python train.py --hidden_size=256 --rope_fraction=1.0 --qk_norm=true --parallel_block=false --learning_rate=0.00128 --beta2=0.98 --lr_head=0.00581 --warmup_steps=210 --decay_fraction=1.0 --decay_shape="linear" --final_lr_fraction=0.1 --batch_tokens=[16384, 32768, 65536, 131072] --train_tokens=162400000 --dataset="wikipedia_en"
MLP neurons of a small language model. Each row is named by its layer, matrix (gate and up: input weights) and neuron, and shows model dimensions 128-255. Each number is 128 + 32 x the weight over its row's rms, rounded and kept within 0 to 255. Numbers have three digits each. A neuron's up and down rows have the sign that makes its largest values positive.
After each neuron's rows, "fires on" lists the tokens most often at its 100 highest values on Wikipedia text that the model never trained on. A number after a token or word is its count.

L6.gate548:110153103122150099133111133099144122084131140083102112089108102144141087161067157137044179116177108079094124090107098132110158123116086116130151152184127111154158140133109149096089111096129124151168147095085168148150091069114133154167142210121127059183122105096203111133113188177129077142090197145092178103135094103119127177130112173115100134120147093127189157127119097150111152071175
L6.up548:136111164170158175110109181108090111092091142105179151142158143155116147114118146133048084085127106060152076209150112145105125165060159121157181141092107137142131097102110070128158129167130077144082158135133154098121120098142130132166092160113103066141092109115180143175137107159142179135067132128140110133192130099167138142119124090097120108180161128093178109095151121142080074072138
fires on: " co" 16, "ri" 11, "o" 11, " Bo" 8, "ai" 7, "in" 6

L3.gate278:125177096151157136131179108132131155204135175120116181082138125109119087098150104100122114165139124137100141101190162165138106149151149096075110083098122162061164134071156109131100096143135115120128103187122149089167200109150195155142123202152124152164119127099131136126103173171108086119085112194096148113164104206079106117095082101133143161154117147140166168131101054167136164128180
L3.up278:135100103154158146133110151114124108070109179094167142081141120103093149100112098089144133091093048151101122071145136129154117130123151112143101164142065147127127185078138172175147201126106133043153105119071080135134126113106062096109143107086113116153127158150148169081097151190082116127133186103140097106089164115121105104148121139187104166132128146069106135148167127097106153162043
fires on: "or" 26, "ier" 21, "aged" 12, "u" 9, "age" 9, "ore" 4

L4.gate574:149170184102138167087147110093124146134128140143135065140226158110147149154143107101085109147116142110139087178156104134135148120154078151135134090127115100093147145116126163078234150136111111157163109163145140110071074128044134036125146175151153147155130166143138132157117133100104097118091125140118147173134134175136078121150074120147091161154121123120058204077103064154160144116176
L4.up574:148149086068102134144183076130135059032174120101180099146127131139133102166133102107100150074140109130101120148151120193153152136161098085150044079142125128154208113165164127140113124153143115180138146127148135156132036112096136174152102161105141125155189087149142147133106088108126085123097138076145150130082137158096146177167115080095105204169127164121110092112140135123126049139109
fires on: "b" 15, "g" 12, "u" 12, "a" 11, "in" 9

L4.gate366:128150165091165094105159179152101117097160116089152163157147188136119134165118127128107151089122109098104156137089134136166141051144065105110104097112160126185146176100133101107169116075065120107079083123154123219106108163089181111128114105134149089125217123125086184120151105133082129168147078142106126126125133150125125184059139179114111132179143128091125135161081125088170129094124
L4.up366:156159175118077098119136120132059077103158140181118184097108135128117131132173138107141194173156102098160195139114142192144098144050127110157113164126105134164186131115124153106128172112122134121105138091172132132134145129183147181152098161086105148067107136088163132159159053071123141115087153178239099145122133174134120123140130116141153157170093147123150131132112106164171111128184
fires on: "ind" 15, "ow" 9, "ing" 8, " of" 7, "el" 6, "ec" 6

L4.gate565:109127127127106104156141076164119148163137120106125180107223113094173161131085127104099174097121100152206107169118180115153140030109138185057129104129086142149131155133157140087119143125091108090197099141142182184135130130092181132164129116148158111121101084142086132162080082047102114206128084138110133073125114145129092089157180175091162126131090116128134087168130112157090161138168
L4.up565:154123067146084118075102151141153163127125132120124157071119098082119152145122140108173140158145156148166061163118145094127135105087132223134136145118109133142156115132132138143132142131104088054159177068117124121106079141127136070199160089172172164121045155105105140141050089140084146130178100153131121166101081085140110092174126165139130176106106205153185068130114116130106103112107
fires on: "–" 25, "-" 10, "uk" 9, "art" 6, "ens" 5, "ue" 4

L6.gate163:140145152153134134129148151120094121045148105100152070132136135158150164149161101087135138122131156149084097104108166152125115169126151160158105098116089101139120136160147178108121148120116100097125157169117118115108110133173114136159118120135096100165119092068183096130105114129107078176086169153129095158143110134092044181129140105141132083167147095197144198156137096146162065106145
L6.up163:096145146158102102116194104104143118140157151071143147132133127200099090095105089095124116103077116083137175138147121133193102119068145130063046111125140119115119113125127102124149121071120129082127126121145142083095134179115115073120164128120080126160120102120123128198191116132127109142097162084118114134154072102151136112131154168118110123113145101078117144163114203122106124119208
fires on: "e" 38, "ri" 10, "te" 7, "ve" 4, "r" 4

L5.gate515:079184150183086139155154140094177121132145106132077129136158165168122127136175116186083148103091094162159091146157121204106181121081163161121167070160148067074104169178131138139090122131121116164139096139064147107066146149119111141122198119129112135098108118124047163100160122099131094143107126112149098125129216062086098116147139110104149155128051086158146103131142162124117182130178
L5.up515:168127108134099142113090156099100132162158125061102146152131085130175163153104087160152185159153139118116156104034109113114139126108111170100112122160139097111135178153119143141130073152110096185174136115173182111188202162176138163142116109139148193144114121130092109132123142179088125135208179120058096111156160083181103142045156161096078078113163089104123110116128166175157094133094
fires on: "ar" 25, "as" 20, " Par" 18, "in" 8, " Car" 8

L6.gate12:212165214122098124141111114117081079097126114083160174135113158133147114114140128164108065140150158150081121107147107099111164145142143146135119059122117126149172145124053152127103138105150119112175065218130167095106160119125142152134202125084116136131132187122129128109108110082107139138089080145110117153086174150066131096128134146216167141162062110146087094125166099150141102101143
L6.up12:149132149041148080185126139163162115161110170103156164150126122150137147098207179137080102135154128156118189150101139081101152104110104152063110121144119123143146123133097054166146150106163145130122069129126139183105130132177155178201112172073099163098151128107153110172109105088180086151151120086140093138170097151129069158137143132121152137165131148089113187079173124201156121133172
fires on: " Rail" 15, "ad" 13, " rail" 12, "ind" 12, " wind" 8, "ak" 7

L5.gate534:123139068085150110118184146130071101153137083137163158127095145142158106112071106107076183128143149073143130133118103131103126164181149144057117121176134120098130162161085142108106156149130113096087115126155176151095151146115145113133110119165144136131154154136130115143216139165112129131089122204116110043137100174116100149117122143145155075121115167192120159145118140163106152114099
L5.up534:123142126200114179170120138128160142160127129120087144128113097096115153061128129118123145099087127144130098177072083201127152143139155119123096157116027152079103134169088090103118178237148137103184139098066150153147181116118103174119117156172088133122155106097147067114153162132128099147105151131150125131092149112094088109124120119133104103157163139118127167103098131094145117067147
fires on: " of" 30, "an" 14, "en" 13, "r" 11, "on" 6, "i" 5

L6.gate558:062109118154140108095157149094140135164156143091027168110066228114096125140117093208132131094116098106127114119152136087129066139112167164099109086157123147134174128130111170117145138090137107149127084127147150155156128104126143177153145185133164147172080131135155137102112099064164093203184103063155124113207112154083096118083166165114075122174138055167114141120181148105125114157109
L6.up558:109098144130042155142103123122135162135105093116109171167153125151173155162109109161117125104107127134135117085121108142151085139094124169097070106114184138100212127098178131093122155097087135143154127110182118185120210118150146122113160149120133152110124077148117153192149124156146131139210096144121110132211038137125120169096068126148145140097167052076067106097131152187083153139168
fires on: " south" 15, " north" 11, "ath" 10, " west" 10, " east" 6, " South" 6

L2.gate128:099160134108188108105151148108176090102129117155079126098137140122125114129097138171155153100108119137144157107127086145129147071119137109091098103183113151112090151159111133119137122138126139102097111142169163165133196151170112139194143182115065102165150113143194135152119128138131088180145122153124141102147152131096148136214160148118060116178131091124137127099163176125073146078109
L2.up128:144146124106128148091125121105184028106136134132111123151103123136122076154034087147176117137125124118180085117202177187155178117140171117148082120120144102084171163153092117086104129097149136146154145103114136230145183145176138125180048174173109120125147109135113133085122121120161137100143096058162098136105117121053160164160165144119181124117088074119065119113104152103115151063132
fires on: " south" 17, " north" 11, " west" 11, "to" 8, " east" 7, "t" 7

L5.gate359:153130093147094132149148145149122161139074107093143188104119114157146125085110194159130144150167116115124131163106125176099173137117119185071105116108062128095098159114128219095143166182155186149141167092133138135129113137079156139110139167117091071123100157071110137102130197138149088143102103082146129147184115140090108127088092107100113021094131090178113148141150123150146100099162
L5.up359:168147149118101118133140109130151160155131118117087150106140093164143168178112116159021143150071151112113165091136128137148189108111123163119120132100102121131133154164133137150177158120196165118217130114112084126101140107084151201078098154187091157163148059171140144076106131126089124106109135061175084138200156090080138143134112123085119093086123135174168112131141125149178095107102
fires on: "on" 20, "ap" 15, "ch" 9, "ill" 6, "ex" 6

L3.gate373:113126139110081110130129161144085129125138144110110134153107160203144155111157100124170125047121106088051118072136159112093153096114175138132113073122111130120093155163143189112093159117151158152166110148116180111136125125142116140128166196096125140102197171145064154089157152156127169125107127106203142182114136181110083100122116083145118138066160121081082137102126149132142128164112
L3.up373:141112105099090181119114147112143101108172162110154119073110111123122108131181133146157084071178098110189118062165086132121105171144115145121096145175197116080110126133117166130099177112096124099152139123086116170098065125131043106127099177138078170100226112121131145127145194125110193082137099163116116161081122180084108148140138142100152198086165086093152162111071124078144153117122
fires on: " such" 33, "l" 24, "ical" 8, ":" 6, "est" 4, "st" 4

L4.gate571:170180137103104141131163167054049092137088106111090138128132122129126178130140059139161137116114137135080181080180063155136105110137140139127152119120110119091154119168144140126173122149137153123133138135109119144141115189070131152111173139095093109111157163098112154152141113129146149125126181108142125128181101126079110117083127119135143087097220141177128145101100110163081124129149
L4.up571:148160161113094119158093112119152088091110157146092153133168126116139085101138161175116146146177140117186209134136159154158144077116118093109107111143168081152200105146100123171125192083138148145078109120142123117103063065125137152118100131076165121111226150169115170141136132150179130163125127113121086138089103127094087163093112133102115094110159240160082081083074123081153088160171
fires on: "es" 22, "v" 14, "g" 10, "b" 5, "in" 5, " col" 5

L6.gate67:075100094102132167102153122116131161142158137097122125152122140166084147141190178117138103134104121205157126081075128094126167113112051149143115116097134140181148130116127096094007156120102098131142076168053074170112124130122110160109123104113137144121155138155070123114182183172126116154129098127110165153126138096121138166086151123125138186105096145139099166169098171073156137087070
L6.up67:073095081136156106088133173145125124116116116113093222141178133176201165134165149166145143187160175135131122158144144128204131151163133156145129132143108081176100117116152141083079103106152131104128146136081164160093098155203078129102110096150106138106088110151105123163149141127142189170148136188130120155119211115110114155131101158113105109113094108107124137047121153121198169088149
fires on: "ar" 24, "ad" 15, "an" 8, ":\n" 8, "ir" 6, "her" 6

L5.gate118:155143113124141104117140107154176119144083108112171118158120113128134131156143127171126086085136166102118139147082097133139116125077139146120170127125107129148130148097180094171127084078148097097125156174129161118132151107084130102163201060140133136109096119146085136133127211157174097145120107090135224148117190076178145119096083133174151129100097186120127064099101057091206156080108
L5.up118:097129089111128125081131187129142088129168171138145139147092123108100122088090113177166116112125122142035164140114094091110163130099145163127114200137114145136162115159099095138097130078129147145130084121154094092134152134116127094142176163158177104081149108165177134161128146151215062122147126107143079107123143175070106068106107102163107128080159166131131142107133113111110132170032
fires on: ":" 35, "ry" 9, "ource" 6, "ound" 6, "w" 6

L2.gate120:053145104147170148123115183123139142122134100181217183138103161209156136123122134110143054165073171158127150132119127085120125133110114090161181116136168130164115102134128163108131135145190082137150115126104129098061129090103143130154190122127142154160167160139142155139148139071180131110183143148108096111080127105163085108112140110116118067138129066137112162153140095123089130154145
L2.up120:091140126086110120152141154131125131143116133139174144157080126147146159089084132144109129124092131133123144127127100109126126163088147138150120129147116119108133130099103095189100171137130108086105095138205185119157072120081116102132121103123141111115100135087102119140180076115148126110069126143156130106083088128164111137099104111139150137084086068173125178119099032108153116135117
fires on: "\n" 94

L6.gate359:162111177112072137130147092125103138200106135104142109162124112164109173185094095170139141108133113144117064182113107095112127131123136103147131091105051136146153160124118133097127134115169130132106096137096173181118116075188104118115090186106126103104143142125127160140177147190171091181074122132057146090143139120132162113198137174136144083109128117171123094049100118104094136118149
L6.up359:163144124104103078112090166089093143122130160111091142153128159169126190138153135101111124089140108091132086140161120099147209104108131152147096120127084149125155142189093076106115120136136166162157143091136180169138142122168112115146087148109137088084104156083181186141149181122168107152128116165157157131136082163217150152205162133106101197179143128139158149061129089132125088133116
fires on: " Mo" 22, " Bo" 16, "o" 13, " bo" 9, "ped" 4

L3.gate456:113120120094098172124179176067085179128131145132112066127162147113105149102090155131149128104144075126123123090149093136087094141089116115137178089133069105140143139132163103161122093143166121106150088117039124181151143135109162125168160137153160081138148112131101095167099135153129130068169185089158079095162125085091123142197124094145140129127113131120120141169095125140099154169144
L3.up456:140155128107098098126144095155098103110130119130116127156100194105077145121135158189135153108149116127175165171098168179149128153104185137154157100103122102097124142115144119119155115086125148170173091152144161090092084102180108138134142154118132136099108102103102116085076142115139099081143127073114091192109088118035111160136137086142196174120043123116080119082122072165070119119157
fires on: "b" 17, "e" 15, "re" 11, "ic" 8, "–" 7

L4.gate649:104166134108088101170164129114061125169161168090108137120100176151118108093113108183113171101139136153175100134123156084106123144100147105103138125195153075157145097096144170098088079135100106173136090173151111131168118128115075160159154158096118127129116124165112163139192162139164153158106178137078131100146132106085192101166107143138121138154102075082071142123193132154099197172136
L4.up649:111167194061126113151088138139104137130131109107167141058123100144124102092138142164124164069168160122140100112158135158138128129122119089125112143131146094191069108133169118161097139088141113146116132214101131160135128127134138105128143191096170108140076148107145117127112132062099084108118127162093118118086123115139081148155175114155126152083195127154113135085208115119106134125125
fires on: " qu" 20, " to" 10, " beh" 8, "ing" 6, " f" 6

L5.gate263:121148134115149112118121144172111105124057107153113135131130131155146134134117138135149117156200080135089155144118061098116127150184134170084122098119160116060082116148118113141106134162161110120136073134074120122191172170116114104105162187093181118134104055134116174095098128109145141188166149076135152159166163169122153103178066129111112067130148118180170098058102128131148134110095
L5.up263:152127169158171126117128113151105153133165110170154125126128072203171192109179119142111136161179125091184144118174117127124150136108127109168161121138087124101160080120123218104135131136138138134066139102152103142103132079114143110145113129212055136112103127085099120064129100115095058151132135107163143140196133116136116126152090119099162124132071155137097101112131142151159135173146
fires on: "it" 19, "ay" 12, "ab" 11, "ch" 9, "on" 8

L5.gate25:106093128108140112130168119097056148119109153154123170115146152191064165069137101129116169088115079090135177150121115100119122153096168156169089139134103047152151166156164135098080147101104114083139114131129124139161157074091157118139146155152131145139139136078102124120159171130106120070170098169153122141193151134113134123168107104098104170111018122103111119194112175141149122219100
L5.up25:112133194178096150165118066089171163107137096111106141125143159079117116152128149125101093137093114074087137080168167141105057129097150120075085178151103097037139111160178135089228092108184117123156101150175120070149142128090071174134092157138141187114104142106227152176111082124147091103155109090110136093085166105091129134104154114186160148122134117174111087165137146125129134109086
fires on: "–" 21, "j" 8, "i" 8, "e" 7, "ro" 6, "op" 6

L5.gate632:174131172101159164114096150167121190162143143149149135131221120070131130149083109122102117110130180083212138152093117175137101134160109073081122086134124101105148049126141163135196139138149163095167124090103116152130065107146077142114143157189114133153106087117087063124135111166138088169148119155185156160065103138117137109123158174055112115122201125119167121129098110078165176095134
L5.up632:135116074157110105101138147161068129082102145076190130104151089121171101119193158088093163165131123171132142175161155075139148114134098141085090138119114128168095115126127127138052175132139091131168153160128116129181152117123092115110136185117103069054170120122114157139141141139096125220136154092059128181083137131138115088154140182156087102152128121113173118134195135163099128177126
fires on: "el" 30, "b" 10, "-f" 9, "ild" 7, "hem" 5, "pe" 5

L6.gate128:058131158128076162074101134119152082198132106116183109154122154205154166138088122159129177212167109105197098116148053080159127119114166141109128131163133097178127134143150138120126136146151124075136124117071130121107109087143133167141154161137106111083097181141158186123116194093074087148121146133146124069098059100110175131089156153138144100170138110198138155142078148090141134185010
L6.up128:098162147137105102173086108124139153105178182088125129095118096066099136118119175175159075133109074063083149110122079078139130162144213137143134137156048157148136091132126077092185114124164145036173152138133127103130132139102178077133166112109064107170104153136105106115131100138082115216160134104108197096132176112109144150105097120133104150114156166082085146191150106146172153108067
fires on: "." 78, ")." 14, ":" 5

L3.gate407:126119125186123125120177140150144093168050154086072105133161127134112132134113167093138127112096169132185145122193125175141149156081102109105129057107038178110136143164118125149157130133085105094138087121165163096130074102114179127095160071141125169141132110115164053156156216117133067188127144076145157142133129121095168157111131137095103115175136101084108167138147097071145133119095
L3.up407:133171204160164126079127075122110166111142114146128133136181106130070106100082090111049133116080137192124192165181105149090153124151148084067170116164166090132148119129101131108067098136127108147136110112084163122168116169137123127138153153132120168159138179096164112225082122101144131107078122110074091166111109171136151178086112141051137114101146128080088182110151154154027083101163
fires on: "0" 15, "1" 15, "u" 13, "os" 7, "ac" 7, "è" 6

L4.gate439:150113103087103168141151141106053099192129113146159147129138101068093143149110054165106152139143112115102175107102100097145152101155106135144139121127155123063124150124166108110156125154099077148132134169163076134145078149075113120106142081084110161098158153094116064074179109143130109111151144152109128091133081093131129109069145136075166112122146186147060144098129111141134108110131
L4.up439:168128096131103152044152127148105113146177152101107158101111134152139112109138100103188092100116189162090091154106104149122104160112119124155095104133161165097113127090140133120091207158125085167112123106081121113120148083154116101061126158131113103092197198176102110148102212167143157187137129085122078119156118116160100118167108095101141104142136133093148112097187071105136043035152
fires on: "r" 28, "ur" 7, "m" 7, "orn" 7, "on" 6, "mer" 5

L2.gate544:106076163131137113149177079149150081150184078100095076130099158069128155171097108140174030161139158083120150118124127149151155131138157117078120155158065102135108123160132080117191099111178132162166101119152114132134105159120106151160093104111145154122181116138093141132196130117129090193118090136093133052136119136131145132133166141175134111083103128142141156150025091123088151147116
L2.up544:134160097140174131158148124116183108120158131128092118123140106115103111153164186154155147129177156113099114100093035101143167113114079142136208151090089180153089125157142126170136109151090157069174124168129107055162118081156112144149147064084071113147134162108147129118154119097190094112125083074134139162186131149174118112137139112153130086112135183117146105180054158176084107132074
fires on: "i" 19, "o" 11, "er" 10, "a" 8, "ag" 7

L3.gate625:153132187127151159128099168084090139153087118111114103140161166109138188061192155071138104130147128165153118166126142134043149157097163157131092152108118157105130108121189116130171101158098152135131140136083118157124198101153111139131160098129058148105109112172160127113151107085144082145112132131141097032107092125138216150125131107133134159175185092127178126115197106145105166189166
L3.up625:143128179170137123109119103124123105114139132164105098176119180181101133107155088117118153103117127077160131139168151091100187173102097142161151087139126052126120129075124148203166160125072148106153100068008122104116133088086201140148073136096122132133126074133150171122092134126075077142124141147145147117138158035147191128115132154103107112132155173088146113075153102148093114113154
fires on: " there" 26, "te" 22, "re" 19, " There" 9, " within" 8, " following" 7

L4.gate523:106171152120161093109100173142097145185103156193082161127068167144094096159111119146091069156092194166090160095118107120065124145122085115130119089092150178158152148137109104134152151153104150124150107156122170134098072098119096117114172180130086140154074149125104134117102130095151098157080146164126110139117111119205139131092093111090190125140172119113140163176142195170141169096127
L4.up523:072173073136163104113158106159085092216078169137106111112090160106102156094066183193126094102051157178123137092108123099133127152079088088148088093133132165128112112113149153171166137096122125113172106149125147090131094166102094136151178126125142075146122160128121118134163145180117157136154108157061095099113124102136133167119132146112061174132146138065094113131125152184119125176133
fires on: "\n" 100

L3.gate677:096121132140164166182164134018118096072156136193115144094124134187155201104071055165118094150132078089102112104099113093147072155155142160137113124144082146173109137143158091184107180114125095140107120143103134123122076116113083081119133186090119106132139084103150159134185156141090088186106166107097090076122161148085095075123137137146095139112172108112117148076108079176106170116176
L3.up677:147157091110099091147155077142111114122123143117176108100080153194141153116101090125140097124112154108070133133142141116139112158101081140142122164160091136103122151143108138066165109113113101150087190120169158070106138164074131142120115149067125145122099121152157109103148098102088087152069153119148165117085140125125093127091099180128136103127104097116152161129059098177106133161153
fires on: "e" 25, "ri" 15, "te" 14, " contin" 13, "au" 6

L6.gate458:130141143167138144116149103140098097123166113104109145140191144120178151136159102108077127180137063160134150143100138111148205143091211108067154148113141149125176182072113102053130105128098148137100135120114066144117074139127136185112155110106129137117179118134110143082109087140104085127143086156134143082080139116103080131095151153113095174116112136152156153177167174112135111129106
L6.up458:143178165113108148186157126100127151129119112170161152121167121185115175147129141132138083088074122114172103150117116146126130160140168124084092186099117138169118137125118152174078065129108172140162147132077128168065061094094114164165174143108090170149153079145102086120142158131085106130171152152086123117151075168118070165081053166166108200179111150110080129154160136093138131164170
fires on: "ath" 24, "or" 10, "od" 7, "en" 6, "ar" 6, "n" 6

L4.gate607:090122106087139117106171087125152118077086124112059193121115140126116109133176183118184123143147107140129120104119167144116087159135085117151168105121141055172175104186132125104120114150142173122058168186140150097119111098096133059104138139131143174128073191150185086218130154159195105089083084133120116111058118100138083135103167116155096129082106095122135163146092085140129134161121
L4.up607:186125172116147102092137072203135103113073198108141137131160125158116090131136145115148101146100157069160134148107166108123138114172112148135142174113096130049166082132113143111124095105071160136114104194118157079145166173135154101134136143141134163223111132146211163108136120093137097108074123164169158163109074169151106138120142135136108097134055137144081159151230111136096077092103
fires on: "u" 12, "er" 10, "ri" 9, "i" 8, "man" 8, "ft" 7

L3.gate315:083110129145173117121153134139107113137087146163113139126222186138118157142160154106155132121116084121139133121153124092126104127101100097096176123093162074162159160137100038169173122164131127145125096122125083156147122126142130147100171123060149134160138064157165135073130133081163121172137085125161110150113123168144109112100056121131106077144119058110086203134098104115139108133109
L3.up315:131093168111093122083132166134116067128107136109173161168157130133126128106135104104115113157093063175182204094157113053142106105114181102070147142112140065110125151124099110115115080125143106136098156114105134122159169065093120088105136150144114109105123134159160118153124145137121079075113180150140125126119085065143156129132121144116163101109160135157194175088078113089108127134126
fires on: " for" 17, "un" 15, " as" 8, "ad" 8, "os" 7, "at" 6

L2.gate126:057119152121144117168138074120094108160098091142166181142144142099165105152136132124151192084142149100126097134115125091129108074133123152083160116119088151144143133146065163142141134140144144130105180147135120092140163088133140144119125119157144114103112079124115152104143142173123154183136118185176136078150172132078139126121156102119114083141161121115199131083195137125115161132152
L2.up126:109171155126138116118106155107134073110079182160161156138128115104172124099205109076129182132145129172149057129068129095144093136039087136145163157139103113163164087143151126138194136125192096059091139082115128119161109203121140144138070115132146108098136157133118129100092126063131122078129136136094099162199187105144092122203102100119124113099116129117128091095088150119115105182131
fires on: "-" 93, "-d" 4

L6.gate262:084144150134153164126098091122100095129085139113122210094144173156146148057126083137172132067116166149109098127153176164158130168128151065150121088179086081155174166148157150118161109125079159046159144095104109169131137079127131088117170121097045109145155121167052080174190143120095108147084176142112097130151121144113161138144123106149130117123143109121139165081111179107106168155110
L6.up262:101086139138143158138101120103103104156140132158147116083116116140087169075146158158168097100075115140127216129152145159175145131126142128148201080117150126136114129184146086137098098105114114162101158086087204134141099123108148182148072167074127118170085157131100101206133104106144134132166115141099075159116110163137139175161123111147135164122174160110145106102161126134094115114116
fires on: "," 44, "i" 8, "2" 8, "0" 8, "1" 6

L4.gate220:119136097115161160071129160184125111145135181157087089087111141157153124145100087175168112142101121137157130135156115124102112072151179148102113140112091073199153139144133158120074061204137144123110121132106129167091245123117106128159148111163076164174090159161118154128091122064112094113118175163160156151135157133097093116139148176158162088136130074153113098134133131111157125140103
L4.up220:121120126165156103138172098162131184116174132132129087125136080088094169145129123118113190121154085121124137086168126125101114051096113103136074140120133163123139115142130074203176118098113136147112121114169074140149100162095119136138102141104107122180181075121111107111135130129084143210119065117170195087109101107157084176046128146128062159118168099084131121116066135121152189162095
fires on: " February" 20, "." 14, "t" 11, "it" 7, " details" 5

L6.gate11:149110139068155121121137122104129126120126158105139162104123126080161139132103135132143141051125107112067098084184140098130103119102107094123119129128032136199137135120079107092181097146144144129171189118189133124140156118130135111124098138160128081143131115136141176126127082167124176155155167162191164153133137197151105176081136147152156094122082101102122158121126110161228160117120
L6.up11:184129129179092086158129126137096114109112144165102135156097117105118129108172140085139143131126144170107147138176129172095077150071173123121143109121136042119166128140121135164085117113137136142115180138163160191126071114147130128119141152165093107163091081126107117125106104138090217117121141147077056121122077172163089146100135189096160168141115045104133110143122141179106089148122
fires on: "ed" 19, "t" 16, "off" 7, "ing" 5, " of" 5, " •" 4

L6.gate159:101062159146136147151144152046114152124171147072080093121111107120149128147162109137109135111144100094113138121095174173148111114065183131096175092083068119131107133121097125150136123125133128153126176112083173111160145117126127129066176180113100086161158083100074118133129095140143171056089195124126114119120133161112092090095091139100130181099188132074105131047085087121141116094159
L6.up159:188150136121146127103051156110125132096123148101118108118121147109098133152161166161095074224133125154127146166098125121145114105131157181107121111155081082129104116114129160157110112007120048180132168168183115139170143084131120167138102186113086143128114140137157106109094083123161098183084104143119146092160160183137163159102120125155131116077093178138118136107127154132111143093134
fires on: "ec" 20, "o" 14, " Sec" 10, "os" 9, "ep" 4

L4.gate576:151158101146125137057104149116096101158148188103110133142103142117180123135082129074133141142146105133068202113162146108097105107206154141089106084161132173160174163138091122097091123157152118132175142115147133187127127097124128145131149175079084179124157086172132155193148124135111152178152135122081132104083202065126104141149083186158175090105161071111154127145153114114124146104136
L4.up576:148185126168142142127099142167076113127000114117134148176067124165195104161164111143148168151169183109086099152082132105145162128114136198106179142092091090153122130111144113159107097108149139150084127156136142135143144139109085081112133143147135072140123143110108105141076130140140104152124107139070150126197088161149180118130100099118117138123047132160171147123109140207090095132097
fires on: " St" 21, "i" 12, "t" 9, "it" 6, "er" 6, "D" 5

L4.gate115:058117130105135129113186112130133145152086153118118137136164133081128161125165119136105184174181076123116115102107145157155096110186149211059110164120055142138163159113108175135142053130131147120144066123148140162127152133142097125106179122119067099177123119114105116132110174127199080119156140153096094111130124079093135049100151157098074186083108134081121193111090194167159124140132
L4.up115:174163158127143125139137131094101051156164136104132143112044121157186145126109216126141105164127109152116108142169073088144153081077161138138041138139167117147119124109137078139101098129177098095147103178182131213149090154142098120110155105134139130090143134125134195132143107016081081108113149153171130062135128169095152133080138157170155160130087145122159104062162123096166175126160
fires on: "o" 32, "ades" 9, "ad" 8, "os" 7

L2.gate329:181072148133142136075158090132158106127161156105148144093138173168121127110167141082125144068092123186071163101132094087134160189114175121092141156143195121075103158156124145130142090095130147088129127085090143162114129166180157159103151134150087107097156162154041097083127127171124151161148162138075125182091073152054167110110122155097144174081122136159136130118109133081133178126092
L2.up329:110125159156114091090130120176133055109129094137147107116127115127125192106105166129135144128138106097145121139163121116166102124188203095084102148152184098080153144166147138138035128086125159157140132171137136114186137172093198132152188139075136081146141163141065150142105122139119137128192170088154114212157126097153168152155084133134084193120140111124207124144150107095151119102204
fires on: "ach" 18, "or" 17, "ac" 15, "en" 7, "ov" 7, "o" 5

L4.gate160:163093120131127128057157146162089042092133124117157172152102129158129173075166126071100121068078099132156155167171138126190151170155123077097167062131060119183169074147087107111142065145106093130111152137201144129148110117188148124139136144087093133168183158151138132135152114097145159120111142147048131137119145086089121122182088131115128065138169096150127069141150129114088143079115
L4.up160:149124159145132071125149166146097101103132143102172086157122110111123061128130128124113090095132174162110142113087102113087144154165149116112171125134084143092167158112059094197101148154105167113110124202145136051166126097138111079146093115149148129135199115098092121167105181167143156116177119118130111155109125140149094135188064141177138148109118086131141107181048144129196139066088
fires on: " " 25, "er" 20, ":" 8, "m" 8, "t" 7

L3.gate73:167129144089125130122117082110100108100085100077089137134176119206150227108129179094104240126137097108194151132108163099120039174124074105097148103143094102130170104155128128094152134129163128108091162134114133141126139083176120130124143191144092086093173108117112137149104120098138127161141178131195162158213131177124112131174060135160142079155106062108150138061087079144178200120151
L3.up73:099126093158068118159128115129080114081130165127157206123126061136122115126120150129079142200088170158100103112093111132178056159099081161078119119112133106143186141189147124141129167070081117145132136152110085102067130088165121138051102120098173103104162117151144101079105172094123112130170112108123075123192110022107158107146124122136104071165114119126172165065161071165152128121108
fires on: "b" 17, "el" 15, "ell" 14, "u" 10, "rel" 7

L3.gate229:050072179139168144088123170124098098107142140156157087148150159093142090194114125142113084112141182141082110133151157148154088113109147080132161110130105071151140146147118081131087127096087077118112122122118099195119101119091169140155088159056091158168159141157093205185135145137109062112099141148131182140159147126106109084130105172147129127106135137110112149138163199115072117166052
L3.up229:135149124129117142138127140121121186173127156113116184143108156097193121092162159160181129111107159177096108058129170182077172098158170098115117147127187080086113100087122137183140079097147072134099137091121186119151106111092186085149138101247126158122095136155047116076115118116132056129099095070102122109081126113118137140093121133150170129123121171148161190148150115117060120091127
fires on: "l" 33, "le" 17, "il" 9, "el" 7, "igh" 6, "ar" 4

L5.gate184:093153109086148152117180073114142106111111100111118131128123160155129137124134178114118104139111152100166110124148147153096124128149086077148114102153166100149166122108123162123102114132150107074071138149179185097122173118111136164125217195116063135125121155113113139136135152151131074080052103181128153124168113128114149182137070160107155161127060120157151184114116079146140120129117
L5.up184:103134115109083139187112126142162106125107145090120185086071091149164087147147105159178081160083111134155136096128106105075156111182121103120062114132099131105112094076102124145106119187203098161128107159166166115154160125128112107136081109169126143155143151088157190180089209133124123080091101093132105110091173109081117137164139135130128183118098144066126193125096143118179110096081
fires on: "u" 11, "iv" 10, "om" 9, "or" 9, "er" 9, "o" 7